config.toml
num_attention_heads = 2
intermediate_size = 640
norm = "rmsnorm"
norm_place = "peri"
norm_eps = 1e-06
rope_theta = 10000.0
tie_word_embeddings = true
init_std_qkv = 0.0312
lr_head = 0.0103
final_lr_fraction = 0.0
batch_tokens = 16384
train_tokens = 161900000
max_steps = 9882
MLP neurons of a small language model. Each row is named by its layer, matrix (down: output weights) and neuron, and shows model dimensions 0-127. Each number is 128 + 32 x the weight over its row's rms, rounded and kept within 0 to 255. Numbers have three digits each. A neuron's up and down rows have the sign that makes its largest values positive.
A block is one neuron, or neurons of one layer that tend to fire together. Before each block is what it responds to, as a language model described it from the Wikipedia text at the highest values.

Quantity determiners before nouns. Quantifiers and number words opening a noun phrase after a verb or preposition, especially several, also two, many, all, four, small.
L2.down21:122134158102067097066113155126115182154198118146128104093197122108141130149148115133077167168131120139160134120122120027103110112069164085164169139093106114097119133106103108155078148144161187125134149179142190143181112182162156152142101123139152114133099192205152173112099117125152148151121143115101105150103163150133118121172172097157122107195143092147142108106075159080108117106099
L2.down42:106127106091156134125133177102148148123187153128115150095143137158145128105143100163156106113166136104158130129131143104082118133035142195067111160151135132055123129131090219125133142149158139061123156093118110109118063082155194044096158117101131095141115125120080141121113095132111134135086108191114135059099137118093134164097167091112142169089136120050129116135102176166096113135141
L2.down169:127111064128168135123145145146118126135158131142119126099106158148152156155157137102091131170151207112110125063091086084130139084171108140105080129103116191168151144134073116128181141128136143174101101145120107095106113102208106155115153154118173073119078147119120186163058103157142148170144076170156104114172195117123104144162105098147078104133129125188096180103120203175155106168080
L2.down395:165201101175096108138090063119150106109174116145113126165158157141132115191109102144166103124173117118138176175155137088155160050061118119119036095057195090154114132097123045116157126130136112141079106118131124184102135134120176031116129105151121132112127116148135091168130146104133125174185101130076081089139128127102153120185130102161154082125099129081144121116137151167059145126107
L2.down426:138143154176081103108115143111122161091116071178150150137181074141115108081150140147095152127116087124113134116105078090105130149113164142145147097143138117167137158121127143158098101148075181143116178087057114120157160088099122108181154066142206162198152128169130118104085120104142096065109159094123146120146113086180111139114138129099105093147143114174111090142121036156092153119156
L2.down551:137153111148101138143170162144148162149152184096127076089137034183164123189117095061139130099116127118166195196134156113127112136139144174144116179130100081093133155145164079121136155111154133113137170158111103119136132094097150207099171129117073092143139162125132086123107094140045116131091086101106154090119142118117161162117095152126153131129156133120187099113124081136141153158099
L2.down565:127132122136126108144079154080094184041122091078143089094126118194142106153138075075129189113202141131192094134138092195108137143137103163097175148119131120141110179160130151147076148100139112162160143117134113113110144095085171084138099159115132126123162118123166086124123116115164125083135158078090106083126154138070139163111109127171188141073129101074088134123137085132119150119154
L2.down626:099118161111140060117121188096091158136120141148130148153153080121099112091147133132175058096090058058139194126081102154048166151137175140129134150144154078135170137142111191126113159117165139116112181075140130121097080158138170155073107120117188152141123169102120126158099132150064176176083130189122142157169076103169143134100109123099156183100158144056171194075117110129108143087177

Four-digit year tokens. Year numbers (mostly 1990s–2020s) in dates, after a month and day, "In", "until", or a table pipe, e.g. June 15, 2005.
L2.down117:135080173147174174160105116109086070079075147091123129070139153105178148096160177115157120133102059152106129131138176086079178178114111161116085142156114167141043141046109098100143114109150086139137132188100135102144146164096120121107130174117086120159203119116142100076101110082151171105068135133133123122168141080103136138139131139128123100139150120150110158111057105149158077130095
L2.down127:073114152075107128171121149177156220170136120172173129115096073074163125112087073107141119117123127156068191080127111192122116159130150082120113113149109124144109134103100127115130114116136079138125062188112153058106152082169116152177119136101116105140085107138142131087188084080111172095111133119119142105153124146133135119117170093124099153133142110099188098144140128159158108156134
L2.down171:122120099159109162113065081126126146108132052118106144072089146153114072105113085141074123116110158134095107137111138099119133099048158177075163151110090214099172099143118193149164112147082122120106163151087128088145069146101149112106132081162118164104141123119156145126105113144121178167114156128089162130139141073119171211133107120141132133140165172122170164152136201159068169143150
L2.down250:139076109094159185011108121086059122092093145117107132090131155158142131087124151194103077150133137160137063139068118122126159132120142119162117106111085149100152149211142102172155116104093113204092149127107123152126065118134144118142149136118113103133134118135163122139149104128099198171108116127136190074153131169104142143058100085129102118065099114145101183116049163161126117143104
L2.down318:115100138068138140071084082131120095121059144122114147102127110100181115141087123149140117135114136162125124123082116081151166155109113185114182132209144171104102136154160108137158104098070137172124164122115140140187123142074089142095195095109080113178169134079139150127151194183107113149127159125100125156190146116109119116088076142092095115074114165164147132143094198153141098154184
L2.down366:169142185111159108109193108090117167153105208161116088143148141141089098200159078152121077095134091075127119138125162127139110100168131086177161155092080065081126182141114112158125180127147121153086143100112102224092133152092065094123121116099142173107159094190144139091092118144083141153134111113151116123103154165117117129069153138080133086097173161131158151176141109132169109118185
L2.down509:074117121072164075060040178085159118139090136138124161084138157104131133112140119150149128145092093088164125109115172115145137058182114118133097149072150086064155137088158124116141086062054094131111096070060113071113122150120083157170155160080095118103116149093155164118146109156152195145125187116134148139102158157167143138049135088190114127171118151120068170108056180108162103125164
L2.down581:095126134121137084103113067109136036098109112076101143098122116167155120057138074136136114154128107073161092112120164109095159134094181165148158128118129162107146103119121114067108141122103118075127177134136175132109149141108121078113102094118112161223185188132118136107142173173128161120136187132083180103106157180140119110084093082159140138083156186157181154136103153118107108164158

Year in dates. Four-digit year tokens that complete a date, mostly after a month, day-comma or "in", as in "3 December 2007", "In May 2010" and "(1996)".
L9.down562:159131121125193101121121085111114089130125115117179142134138127131124051109099119122135091154114102106093196124064134151122125101136109152119194103123135063207222098142067101099118177144117146191117130099175148130095157141103153160121044093117065104182097142111085101121143132149086106119191115117113117115107171142168138125105089163143153114101127173153134115125143110078137167149193

Count words before nouns. Numerals and quantifiers that open a counted noun phrase, e.g. released two singles, several types, on four occasions; sometimes table pipes and date numbers.
L9.down304:184131139184171154103140148190110103097128155120116136125118143176095085080080130141111111150186146100138097160107133096093115132084052141163157101000124168140149173128095126106163147122130119125121138094168103171168135129142144131097143068125114161043182167081103138108128117139179133074171147097106124154169076150174109144134114151203118173169182119163100106162151141108144117184103

Numbers in stat tables. Small integers in cells of sports and results tables, mostly a middle column after a pipe (wins/draws, caps); also prose counts like five, three.
L5.down14:142101094095212139126171115137073178108124138139140095172118148097169182166166182179101111147142101135103127196156173103124145118128099135134143136122144083121120146129186166113085122134142127129118122148108107108112113097130201149144079178144160097140073149120094117140204147125169138157143056132069071156156085148117149112150143111135187175062110076144170096122171162138094153075122
L5.down104:106121096079190106147048167100159134077075104152165099078156171190129145128170139153170153126108143147073116109114160139116125128129129168159095162149161154135107151074095126155147135154141166108158098122171169161134163142142214097123060189094152141156128097172081071134112139104098123171077202103093145083124133106109114068156172097148127119089143114112160184127118103133206110094136
L5.down166:112094179108159187136169122132084153081081184133130174106123062138127137104143141133149145184159057136121175157132158144069131170124091116161113102110132113130158147057121141175145142163130154153135156158128072151138134104142140101111101109117137134171112122158146173103133133163155150176108163102146112167152094108113105175163125121150196190097130161184124152138143094129143131175107
L5.down341:088077144113205115103147065120109179149166143106152141105157154144095225122146139143143175100124094085155204142131064126092221152106140176158150156070137119142039171165146131159111120105148139128093141107077143179150098151140117144113052144120136143133122146114108103159216128102167128149207057131120065142165076160116176116103204181158142131095158157157144133142129209136131161129107
L5.down374:134077141140106154132131115147163191066131156081137164076113123150126145170061127094096115122098093196130178071112138082092154141117116127154156172106124112151156134057144115082155133102121108141137110115077087095086098157122169116140122172102081113131121123078121121098105098127075121110123124143060124117177089135122150173139140162127198115120110172054089133123148134152151157133154
L5.down424:096063135097187117090118087160110176136134125129140136104154098128096181142110109122138158168150082072153146116091136156139216146124141190166125154057146099123043139225150100135158164116147085123094135119083082197157125158113148138116078134118112127124139195161170124135197104031138172158219119127156108131183082117111167156119144163174154155113139153134120075110137178102086132161135
L5.down450:062136115129127160054138094157166161163144155134111204111099144123100154104167127096159122130146110105171154175150172142170149088112142100167104108131124134131088149157111148130172150085103139126074113139129138156140119100178216147035123151083094182101099191138150054185145125076188122120140078128160108144138102111126152139129159138133125096115120127140168145158093152154171132124118
L5.down516:182136105114143189103104116134105123114100091155121134153168070140088137142165134117161186071169100108104116102099209112127140076158140149116063094103169145124132144076122162169164140124172110137198121059125154173139089152140157138122102147091146138119159154087129092131138155133113040160171086101138069095100073124085106104105090186108077132075169120122120155080126121081107126193144

Year in full dates. Year numbers that complete a date, mostly after a day and month or "in", e.g. 24 March 2022, January 22, 2017, in 2007.
L5.down48:117152154094154161129109117140162121104177085112160136213179093109109127103075146151133129177166075110221141215116141117142178077162159159131143151121170107139135124048118100153149117136130100154112113108120119125102071109087113174118109095135121120148082110109140131132122060079180141178100167151148133171173193173123111107051142143151096167110138152156150095114128086085197123168101
L5.down176:112092091124135099118171072112115155174184130115180171173104126129096144170121123123126069162110078097181122144159127135140164102178069126136117163139090053141122150135123076121115185117103149120175187166150092110149078071169127173115155120154200126150176145093170136220058067139147138161159089170121087100149140135121114115106172109169128133128143192136120124121127108120137089191157
L5.down193:090103136077165149134109145169109069108123138152095107067191108129149114117135150110152218181142093097127089115134180080128072088134095106139179120150109091105179102132105090171097140095169104116107175117114153192136160081133123134170141124131179125167162085149145138115088150110125119108158127075127212134144129106107130127169097146089136069179152164152124089098098094154152097119152
L5.down362:099141109149163090073168117107091150127053078169112177118047105113124192140127151114132174143151136123038126180167064132148141130136148152135129113167134082169170069097081158164124119113072157133180133150129151151187123163126149163139058117135105102168139134129130168113108144099105157225105124126137061115114117139155130077135162146086116084100126118149137111046151163154124135155113
L5.down363:104104162099131086129162136128112159159107099168085118169133130141174213130149095141147137141058166044183135172199081109136138118080136094139126103123141134113130106144105142080135143130079117197123131124120130169134089154150134123175143142118158084165151065116173135109147119186143145082126124110125122064087149031119183167152107099119128149146099125146149154101145155131107183122104
L5.down416:144158100131140072051105139177134130135097100194064098132159131076205123110102098107211097155136144093135146133144115192110127138098155120125122135140160088158127147115145115131080123167209197130141074133153165122157103109165102121070131082130156063134109137195122095091165201104144115198131079102174129150135145091186075131066169119167142160063149106181098104114074111109124145095120
L5.down573:146133166139211192139150099123133127123143089120089143123178106153040101058125132141130143114120100113124098115124135108126151051153109194129088147101117090154141130142142198114101128130128187116125181101166108148130105135207163113155152138111157125142079091115080143085186057119152165126074161162177154196085104085117114113134120120139101149053166179149096160090146105142133111158121
L5.down602:156084104077204150069184131098128155160148158130137194123120114092104110134088106122075087173068092124114107140118114100143130107229154102150136114149151098121117130125102100122105089074111161151149165117099083097132100170180090165094129178162137110152117112100177142101181108124137188160120121114174132113103189189041127157074125058117108141122124120165153179109117172108136114178119